{
  "d_model": 256,
  "tie_embeddings": false,
  "init_std_o": 0.0,
  "schedule": "wsd",
  "decay_shape": "linear",
  "batch_tokens": 32768,
  "train_tokens": 411000000,
  "steps": 12543
}
MLP neurons of a small language model. Each row is named by its layer, matrix (down: output weights) and neuron, and shows model dimensions 128-255. Each number is 50 + 15 x the weight over its row's rms, rounded and kept within 0 to 99.
A block is one neuron, or neurons of one layer that tend to fire together. After each block is what it responds to, as a language model described it from the Wikipedia text at the highest values.

L7.down148:67 53 71 15 38 80 34 63 52 42 60 49 52 60 56 49 31 58 58 51 52 56 58 46 40 29 44 48 49 54 40 70 31 48 35 39 51 52 69 51 67 41 66 66 33 85 45 61 51 57 42 50 55 65 69 56 40 65 45 33 58 44 30 47 61 33 43 38 18 24 54 66 10 49 31 57 62 46 21 79 47 55 64 57 37 60 59 54 22 51 54 31 53 38 53 53 52 68 34 43 53 44 61 70 50 37 66 53 45 27 33 42 39 95 56 23 30 50 36 81 49 50 51 51 36 39 44 49
L7.down462:57 44 57 31 51 62 56 48 44 39 66 41 46 33 51 45 52 62 43 72 50 51 23 48 70 57 30 67 53 65 76 27 46 52 44 62 35 48 48 56 55 66 45 39 26 13 52 49 78 77 46 45 75 30 46 57 44 60 34 64 23 61 75 29 36 72 55 64 43 55 57 50 33 52 51 66 56 33 33 68 56 30 11 45 53 44 33 60 39 58 49 28 51 46 81 34 38 37 75 46 78 41 28 23 44 62 49 33 24 45 53 39 71 78 44 42 56 34 41 00 35 20 51 48 46 55 38 22
L7.down587:48 51 72 24 57 42 27 67 30 59 40 10 63 57 64 39 75 38 46 70 51 47 36 53 45 62 14 50 57 46 43 61 53 19 58 63 40 67 59 44 68 35 60 26 31 72 83 61 66 59 46 75 58 51 56 45 29 43 44 21 49 65 57 46 50 69 66 73 35 67 57 65 56 69 72 70 45 77 51 58 69 67 50 47 61 39 45 41 46 47 65 65 44 45 59 63 59 49 50 25 48 57 65 51 43 65 53 21 47 62 51 18 64 39 42 47 35 43 48 62 47 46 40 41 60 52 64 34
L7.down719:32 75 25 37 56 53 47 54 35 38 42 32 43 31 55 33 60 78 38 52 63 48 33 44 58 46 49 48 11 50 64 42 11 54 65 63 50 55 50 53 40 22 65 24 31 40 67 42 68 57 35 50 57 53 44 44 34 56 60 37 27 43 56 58 68 93 27 50 56 40 36 75 51 49 26 42 46 50 25 64 58 23 40 71 55 36 41 38 56 29 59 66 67 04 52 54 79 44 59 47 74 56 83 52 50 53 84 34 48 32 55 44 32 72 09 39 51 48 33 52 50 47 74 49 53 58 42 51
Description: The token "to" right after a verb or participle, as preposition, infinitive marker, or first piece of together, toward, total, tomorrow.

L5.down41:15 43 52 42 42 54 24 48 61 75 74 41 44 41 52 42 52 55 53 08 44 51 48 53 60 71 67 68 23 39 60 22 79 44 44 81 37 46 59 36 50 47 66 49 50 49 33 38 49 44 66 67 72 41 38 30 47 60 52 51 48 31 40 63 93 55 41 70 48 56 42 47 35 40 57 42 32 65 48 38 39 28 49 41 66 39 66 48 59 66 43 64 43 86 62 48 31 35 60 54 91 32 23 59 22 44 56 48 62 46 71 08 56 73 52 53 38 51 68 50 52 35 49 46 54 47 57 39
L5.down45:47 21 44 54 46 40 34 54 46 32 31 54 45 68 26 82 55 68 49 49 49 65 55 67 45 45 57 58 47 47 31 66 41 48 64 60 56 42 60 71 45 32 63 36 67 31 59 43 65 46 66 51 68 67 71 60 41 49 49 47 40 54 38 44 75 55 50 45 65 63 49 52 53 50 34 56 37 59 73 41 40 23 73 49 11 46 52 44 25 43 52 50 45 17 33 21 46 55 34 44 39 61 46 53 50 47 57 68 66 49 30 40 67 23 56 21 39 53 44 45 35 23 54 71 46 63 63 67
L5.down186:40 37 27 84 54 25 40 58 56 59 62 44 62 44 53 44 42 74 70 24 63 46 54 41 52 52 74 72 59 40 63 52 46 34 69 65 56 77 37 58 32 22 45 30 50 82 38 63 50 50 56 72 49 25 42 62 44 59 65 46 63 63 51 53 96 42 57 40 52 57 32 24 42 44 47 57 33 50 51 29 68 53 69 52 61 57 56 51 68 79 40 44 44 58 40 31 39 32 52 49 49 22 14 16 33 43 72 63 57 41 54 37 48 65 56 36 47 41 84 68 84 51 43 46 58 48 47 60
L5.down419:44 36 48 34 43 45 68 35 36 42 16 68 65 22 32 40 52 57 63 35 57 25 46 56 59 25 72 49 52 26 44 26 74 66 65 38 34 62 56 43 43 39 41 43 57 26 61 69 49 33 55 61 61 26 38 60 66 70 43 37 70 41 27 54 48 52 73 45 57 45 35 40 63 57 50 52 29 55 71 61 57 36 59 42 48 57 27 48 58 56 34 17 59 75 58 38 57 46 49 29 44 56 31 58 59 30 39 27 68 64 43 28 18 51 41 21 43 98 33 42 48 37 54 45 53 55 53 84
L5.down433:57 35 28 59 41 43 23 27 35 51 23 62 54 48 38 41 59 31 42 53 84 71 50 45 37 40 86 52 30 77 39 41 57 63 52 59 27 49 56 36 43 88 48 62 24 39 60 56 61 50 62 33 66 15 50 44 44 55 51 28 58 33 64 32 56 44 54 53 37 35 45 26 36 69 51 33 51 41 58 61 67 73 51 82 55 36 41 45 67 36 41 55 36 44 27 53 64 53 18 59 65 59 29 39 52 38 83 78 69 46 46 44 42 55 34 58 36 32 50 19 51 14 34 37 60 62 68 31
L5.down779:53 39 65 25 48 47 65 51 45 38 48 65 72 57 65 68 22 53 63 49 85 35 42 53 43 23 61 29 26 76 59 44 33 77 64 60 51 39 53 32 47 65 49 56 49 30 53 59 62 56 39 62 41 56 59 22 51 49 32 34 54 55 44 52 64 25 39 53 39 84 50 53 15 74 63 25 48 69 27 12 44 33 24 49 33 41 53 35 39 65 64 38 52 48 33 64 75 48 41 37 56 32 40 67 36 25 59 46 74 64 44 61 42 41 51 45 85 51 49 39 25 42 33 75 60 12 58 56
L5.down880:43 57 76 41 40 31 53 63 43 61 73 17 55 45 75 50 55 47 41 37 33 59 70 56 67 35 38 59 33 75 42 50 18 47 64 43 70 23 59 14 64 73 62 44 62 62 75 54 54 60 71 43 46 49 34 35 32 49 56 47 33 30 59 69 51 65 61 51 36 53 54 58 58 45 42 50 50 76 47 40 36 71 64 48 72 25 26 81 30 39 69 44 43 59 42 80 07 57 58 60 67 46 44 48 30 43 58 37 61 46 63 52 52 48 49 54 36 61 30 56 65 60 58 54 52 58 18 58
L5.down989:63 67 63 45 55 50 48 54 49 18 59 61 33 28 64 81 38 56 65 56 70 53 62 28 13 70 73 63 51 69 51 47 86 51 50 48 49 66 41 45 26 37 66 58 22 62 56 39 60 49 34 52 59 75 36 69 53 66 52 60 57 68 49 30 42 59 55 63 51 42 56 72 47 35 24 61 58 35 42 47 47 43 54 51 57 41 29 42 58 49 59 81 52 24 37 64 75 26 56 58 46 29 68 41 54 24 42 51 44 61 60 66 38 37 45 35 51 40 53 51 59 57 67 48 26 52 67 23
Description: Line breaks ending short heading or caption lines just before a bulleted list or table starts, such as "Career highlights", "MLB statistics", "List of certifications"; also table pipes and hyphens.

L6.down68:39 40 33 64 31 41 37 36 47 84 49 51 53 38 47 66 60 49 26 35 60 39 54 21 36 34 50 49 33 47 67 41 38 63 30 51 24 28 35 41 53 45 13 51 17 59 39 57 66 50 72 31 59 63 83 51 55 38 40 49 63 45 37 33 46 69 45 53 76 56 54 37 49 34 55 36 46 70 65 29 47 38 58 66 21 43 51 63 51 55 50 21 86 52 26 56 56 52 58 63 40 33 38 62 32 30 54 77 62 55 75 35 26 52 72 73 63 66 31 52 41 26 45 57 13 29 55 55
L6.down853:15 53 72 50 08 43 39 66 28 56 59 38 30 46 51 72 61 63 39 28 78 29 64 58 55 62 72 55 59 42 52 51 42 55 54 67 38 53 82 45 83 45 39 23 43 25 50 59 83 62 60 40 67 70 41 85 59 52 44 40 42 50 26 70 41 42 52 46 69 43 48 52 45 59 24 60 47 39 42 52 24 26 30 55 52 20 46 35 37 58 34 38 57 43 42 67 47 42 58 35 49 28 69 51 63 43 67 44 45 37 42 35 38 37 48 64 33 42 67 56 21 47 21 51 28 49 55 56
Description: Lone lowercase letters (mostly l, also h, b, d) starting a word split into pieces, often after the or a, e.g. l|ate, l|arge, h|and; weaker on -ious endings and commas in numbers.

L5.down124:36 62 80 48 68 28 60 13 29 55 65 49 41 51 54 42 52 46 49 40 40 75 31 62 53 30 40 42 57 36 55 59 23 53 55 38 75 36 55 46 54 44 71 53 23 36 88 14 43 35 47 47 56 86 41 64 72 80 44 61 48 54 41 46 72 20 31 53 31 35 44 52 53 68 31 36 53 73 60 45 33 56 64 53 60 50 44 61 30 20 27 46 62 54 70 41 49 35 54 60 50 54 36 73 46 55 11 67 56 63 43 45 40 52 66 48 85 48 58 60 46 32 38 53 32 58 55 31
L5.down136:51 54 51 53 76 51 40 44 31 52 43 24 47 36 61 52 78 45 46 74 50 31 19 56 40 57 73 41 52 34 41 40 52 24 48 50 56 55 59 51 48 58 59 14 34 18 39 51 47 37 50 68 48 32 56 56 46 53 54 43 21 65 30 40 48 54 51 38 37 40 62 34 78 55 51 68 32 62 40 43 32 87 72 58 50 62 34 36 40 59 76 33 50 63 57 47 29 48 50 42 44 39 31 64 37 30 68 58 81 67 40 39 49 59 09 59 39 43 48 90 57 62 68 46 62 68 57 52
L5.down350:57 55 51 56 61 69 33 33 62 53 34 60 56 32 64 53 43 27 50 72 48 65 58 44 26 63 45 40 44 38 77 44 25 71 67 59 21 36 45 16 71 52 57 63 50 56 59 45 61 46 47 70 59 38 16 56 38 51 35 39 58 44 45 17 62 68 36 31 51 49 46 73 77 62 62 42 47 53 42 23 34 38 75 38 40 68 33 46 70 52 16 50 21 32 59 35 72 50 42 71 60 46 29 71 98 53 59 47 74 43 55 57 58 44 40 91 43 72 50 61 56 30 27 49 65 56 47 41
L5.down505:19 37 48 48 41 64 27 33 60 54 37 62 64 52 47 56 29 92 41 63 43 42 56 57 15 67 52 54 16 65 25 39 50 58 67 40 53 45 25 54 67 42 52 65 60 52 50 66 04 57 42 36 32 62 48 49 37 44 30 28 46 51 66 61 51 45 63 61 36 59 57 46 53 54 54 48 44 45 30 53 25 25 48 44 26 46 60 38 51 76 28 72 42 35 60 27 64 42 48 77 33 53 42 86 44 31 25 40 53 37 56 28 42 70 66 05 57 58 47 20 56 73 51 85 52 71 45 55
L5.down549:58 43 16 66 23 27 38 52 51 65 42 53 44 38 17 47 56 38 61 58 56 68 78 37 19 30 48 32 34 78 78 25 72 42 58 44 40 44 63 51 48 33 51 58 72 53 65 66 33 77 42 59 53 47 71 41 30 38 39 25 57 33 59 47 48 48 48 32 53 54 23 45 38 63 59 55 66 51 51 41 29 82 78 47 48 53 51 46 35 53 39 59 53 40 23 49 45 69 83 80 54 46 63 56 42 70 38 50 54 47 39 60 43 50 76 27 81 75 48 50 44 56 52 82 45 51 60 54
L5.down591:11 55 58 33 47 68 54 34 37 50 89 20 57 51 34 70 53 77 37 44 54 29 64 62 51 39 60 32 44 76 36 44 31 72 67 58 40 51 74 54 83 62 65 37 27 49 46 46 64 63 36 46 63 45 32 40 30 51 41 43 33 55 40 47 47 42 62 44 49 57 47 48 41 57 30 52 39 75 37 47 50 77 46 55 42 68 40 49 52 18 49 41 69 60 45 29 76 34 46 42 77 53 30 44 22 34 42 60 68 39 36 11 32 49 52 37 76 38 45 50 30 44 02 54 46 51 35 27
L5.down632:46 28 46 68 34 53 29 70 33 48 33 61 61 59 41 48 38 30 59 61 62 64 48 64 33 48 79 49 47 76 52 40 22 59 66 47 00 44 39 52 44 41 53 53 70 57 44 31 34 65 47 64 50 17 26 15 67 57 52 40 49 36 41 61 61 17 82 29 35 52 36 19 27 37 57 51 40 25 53 52 37 43 41 43 66 42 67 32 78 52 46 57 63 59 56 70 30 90 47 48 68 90 37 69 61 36 58 37 78 55 44 34 41 64 55 54 66 64 61 39 49 35 53 58 60 22 58 49
L5.down695:54 57 67 79 49 37 42 49 57 38 39 49 61 55 40 49 56 34 37 62 18 31 23 28 11 68 25 48 64 51 39 68 31 57 40 59 34 68 42 43 52 58 59 16 46 80 31 64 46 37 47 87 35 53 75 43 34 46 48 32 70 44 47 42 71 66 43 38 32 27 69 46 52 55 46 29 53 54 30 26 70 61 73 38 48 33 32 55 26 42 72 44 42 69 39 54 72 64 53 26 45 42 57 48 27 55 50 74 51 68 27 20 53 09 36 40 51 45 52 45 41 36 25 52 51 52 61 56
Description: Subject pronouns starting a new clause in biographies, mostly he/He after "where", a comma or period ("where he became"); also "had" after "who", and he- word pieces.

L7.down224:59 29 45 48 60 59 27 37 47 68 65 26 55 41 51 48 38 66 42 31 69 46 32 45 26 58 40 50 24 41 25 50 55 41 36 60 56 49 54 36 40 47 31 41 49 19 65 64 40 38 54 39 58 65 57 54 44 64 46 63 76 92 51 37 37 48 74 69 49 42 58 58 64 44 54 44 92 58 60 44 13 00 38 54 51 47 64 48 55 58 45 62 35 35 42 60 46 50 66 83 74 47 67 81 62 31 49 62 87 73 48 50 50 21 39 58 39 37 45 34 66 62 43 47 54 49 04 61
L7.down239:41 42 61 43 45 46 38 46 52 54 36 34 35 32 68 48 59 64 59 66 57 56 59 72 18 50 32 47 71 70 48 28 27 76 54 50 51 43 73 57 46 64 76 39 44 54 53 68 35 52 27 54 44 76 44 30 64 58 73 39 35 27 75 55 44 77 79 38 21 34 40 74 35 54 57 14 56 73 57 14 57 50 60 43 52 49 30 52 51 44 37 58 66 58 50 32 57 60 40 54 65 47 44 71 47 73 67 51 53 56 51 75 61 60 49 44 72 43 30 41 45 61 53 53 57 27 34 59
L7.down943:59 47 60 37 75 27 42 40 47 44 62 60 57 49 45 57 64 48 36 45 60 66 51 43 18 49 59 24 36 75 48 41 01 40 60 57 39 37 46 59 38 69 39 67 29 76 60 70 91 40 45 54 42 52 46 16 42 56 61 33 81 33 59 66 55 41 53 33 46 33 47 48 62 46 61 49 49 74 81 32 56 53 72 55 50 48 34 44 66 41 53 36 37 24 66 47 24 48 56 58 55 38 48 74 56 50 75 44 54 57 36 44 53 47 53 49 73 61 38 62 69 47 28 27 48 52 07 38
L7.down962:71 48 43 43 54 68 27 62 59 53 62 53 60 44 54 30 32 33 56 78 32 55 47 29 68 63 51 54 61 50 51 31 00 74 58 56 33 35 75 81 43 68 45 72 47 47 34 59 59 51 36 33 30 49 48 64 70 56 47 30 52 27 50 40 44 49 41 42 51 49 36 57 35 45 54 40 36 42 32 39 90 70 85 74 37 36 50 40 31 68 52 39 61 47 31 37 37 60 48 43 54 56 36 60 21 52 65 54 60 64 07 51 78 57 39 41 66 45 46 63 68 71 43 56 59 27 29 45
Description: Function words or word endings right before an upcoming main verb, mostly infinitival "to" after decides, unable, allowed; also already, eventually, has.

L6.down327:49 46 44 50 36 74 24 44 64 69 62 46 25 43 63 19 53 48 39 37 50 63 75 61 40 44 40 37 37 46 39 45 11 36 38 53 36 36 57 53 57 32 70 62 47 38 29 51 38 56 54 69 47 79 57 64 32 53 59 38 62 40 68 52 32 39 60 56 50 59 49 51 57 28 69 44 50 39 45 31 41 55 72 40 43 15 30 69 81 51 55 40 32 52 54 46 37 64 58 54 71 35 45 48 54 41 57 44 70 71 25 46 50 54 79 07 42 44 31 42 46 51 53 74 59 41 31 24
L6.down1007:49 60 44 24 70 52 11 50 47 31 55 51 40 46 52 68 47 29 44 47 29 38 50 45 40 43 42 61 26 72 38 65 51 70 56 53 58 62 71 82 15 66 50 89 45 52 62 49 51 74 29 60 33 47 69 53 54 51 62 37 60 64 42 59 43 27 33 36 34 42 73 69 29 44 54 58 45 76 32 58 49 51 73 83 84 58 38 41 70 45 12 54 41 55 80 45 54 28 46 68 42 38 47 62 53 21 69 60 45 62 34 74 41 52 16 37 73 13 80 42 52 35 50 54 79 38 50 55
Description: Adverb endings and auxiliaries standing just before a main verb or participle, e.g. ne-ver married, complet-ely repealed, was also, can be.

L5.down69:68 55 60 62 36 51 37 33 78 29 43 61 63 27 75 52 50 69 49 58 58 52 29 54 55 74 40 60 40 44 26 29 21 63 45 17 46 36 26 56 66 27 48 38 65 48 45 55 48 58 72 33 42 56 58 31 53 37 64 37 64 57 58 32 44 31 52 44 59 25 76 41 55 30 66 25 54 75 52 79 38 63 40 48 53 38 53 59 68 73 47 50 51 73 53 51 16 21 23 25 55 56 16 75 48 43 59 37 79 30 41 39 44 57 28 37 42 46 21 59 46 64 60 24 29 44 58 45
L5.down100:47 54 40 41 31 78 84 33 73 25 45 46 51 38 88 30 49 60 52 56 37 44 69 57 75 74 59 33 27 40 35 38 52 61 26 49 58 57 69 53 40 42 47 60 65 58 41 25 77 50 51 68 77 46 44 75 40 73 52 47 70 55 57 34 46 62 64 54 64 34 75 50 77 25 62 44 44 49 31 80 56 45 24 49 56 44 61 66 66 50 40 57 54 36 43 36 49 41 61 25 35 47 57 75 47 23 37 35 51 53 50 71 48 74 51 27 29 26 37 61 54 90 67 51 58 48 18 61
L5.down321:77 52 37 46 60 72 34 42 55 49 60 51 67 42 36 63 35 82 67 65 35 45 54 54 32 76 63 20 50 63 49 57 43 41 41 44 46 25 54 53 50 72 46 58 44 34 69 32 53 44 34 36 19 46 29 54 65 80 46 49 50 69 57 54 39 51 47 53 55 40 82 30 33 44 48 54 52 40 64 42 50 60 68 66 49 44 39 31 49 82 46 52 45 79 45 49 32 47 55 62 40 55 35 55 38 60 43 47 51 71 60 43 59 30 48 31 18 74 53 42 66 32 49 44 62 56 23 46
L5.down336:41 44 59 64 76 54 49 32 72 28 49 52 39 50 42 55 66 72 43 54 54 61 39 68 66 58 58 04 40 53 55 42 51 67 43 66 38 58 65 51 80 46 50 24 28 63 75 69 71 66 27 44 45 49 50 69 47 79 40 25 58 68 64 35 60 76 37 43 29 28 54 48 34 57 51 39 48 72 33 69 58 46 60 51 83 43 37 50 58 54 70 21 68 50 50 42 51 57 44 61 61 53 44 53 10 23 64 39 68 46 38 50 25 61 21 50 61 31 27 67 42 42 57 55 52 30 40 35
L5.down510:31 51 35 39 80 33 21 59 54 31 64 36 50 62 46 25 09 44 66 46 31 45 37 46 31 63 59 52 54 47 32 78 37 44 58 25 50 45 30 45 22 50 57 54 60 51 33 61 75 58 28 30 36 36 26 54 52 58 49 48 67 67 62 63 45 42 32 71 24 52 61 75 68 70 67 42 43 54 54 66 54 49 31 67 65 56 39 47 44 55 45 55 50 55 59 53 39 23 59 30 56 55 34 58 62 40 52 12 56 44 52 76 70 49 41 24 38 32 46 52 55 39 48 71 29 71 44 36
L5.down789:34 24 37 57 37 59 36 48 58 47 44 45 56 58 40 42 60 56 51 35 70 49 78 53 35 47 47 37 59 46 47 25 45 31 43 58 33 44 68 55 38 68 64 55 68 49 40 21 40 40 13 80 32 65 36 58 51 52 65 63 48 55 59 51 55 51 40 34 45 36 57 28 43 62 78 41 67 53 65 21 40 67 41 53 60 68 27 54 53 49 49 64 44 53 35 54 49 39 62 37 62 21 37 60 41 43 26 59 41 53 34 64 49 51 37 92 38 39 23 46 74 42 53 45 84 26 30 61
L5.down793:74 51 53 53 70 40 53 50 49 40 49 37 52 69 26 52 55 41 48 64 29 53 29 41 56 44 44 61 64 44 66 68 37 64 46 45 53 73 61 28 24 51 64 68 33 23 34 56 77 73 47 11 27 55 45 52 46 69 31 50 63 51 45 24 37 60 51 47 69 60 52 49 70 26 70 46 31 25 44 56 43 59 47 65 41 53 73 28 60 43 66 58 45 33 47 55 78 20 35 40 68 57 39 34 48 65 58 57 75 55 42 42 66 75 48 49 65 51 67 35 38 16 43 43 67 23 70 61
L5.down1014:66 66 67 64 52 52 52 43 27 66 62 55 38 60 54 23 59 32 56 24 48 31 65 62 47 43 47 55 65 42 61 26 00 39 42 46 53 32 63 67 54 60 76 73 46 52 73 55 43 60 66 50 51 50 34 61 50 41 44 45 51 55 60 20 45 37 49 66 34 47 57 61 13 42 41 38 44 54 34 36 47 77 50 66 31 41 39 79 58 55 32 52 22 56 50 43 43 44 52 53 49 46 29 69 58 50 44 36 51 61 17 37 53 56 35 47 56 68 44 37 48 46 52 52 75 75 35 45
Description: Auxiliaries, adverbs and "to" placed right before an expected verb or participle, as in "can be" in passives, "designed to", "was officially", "has been".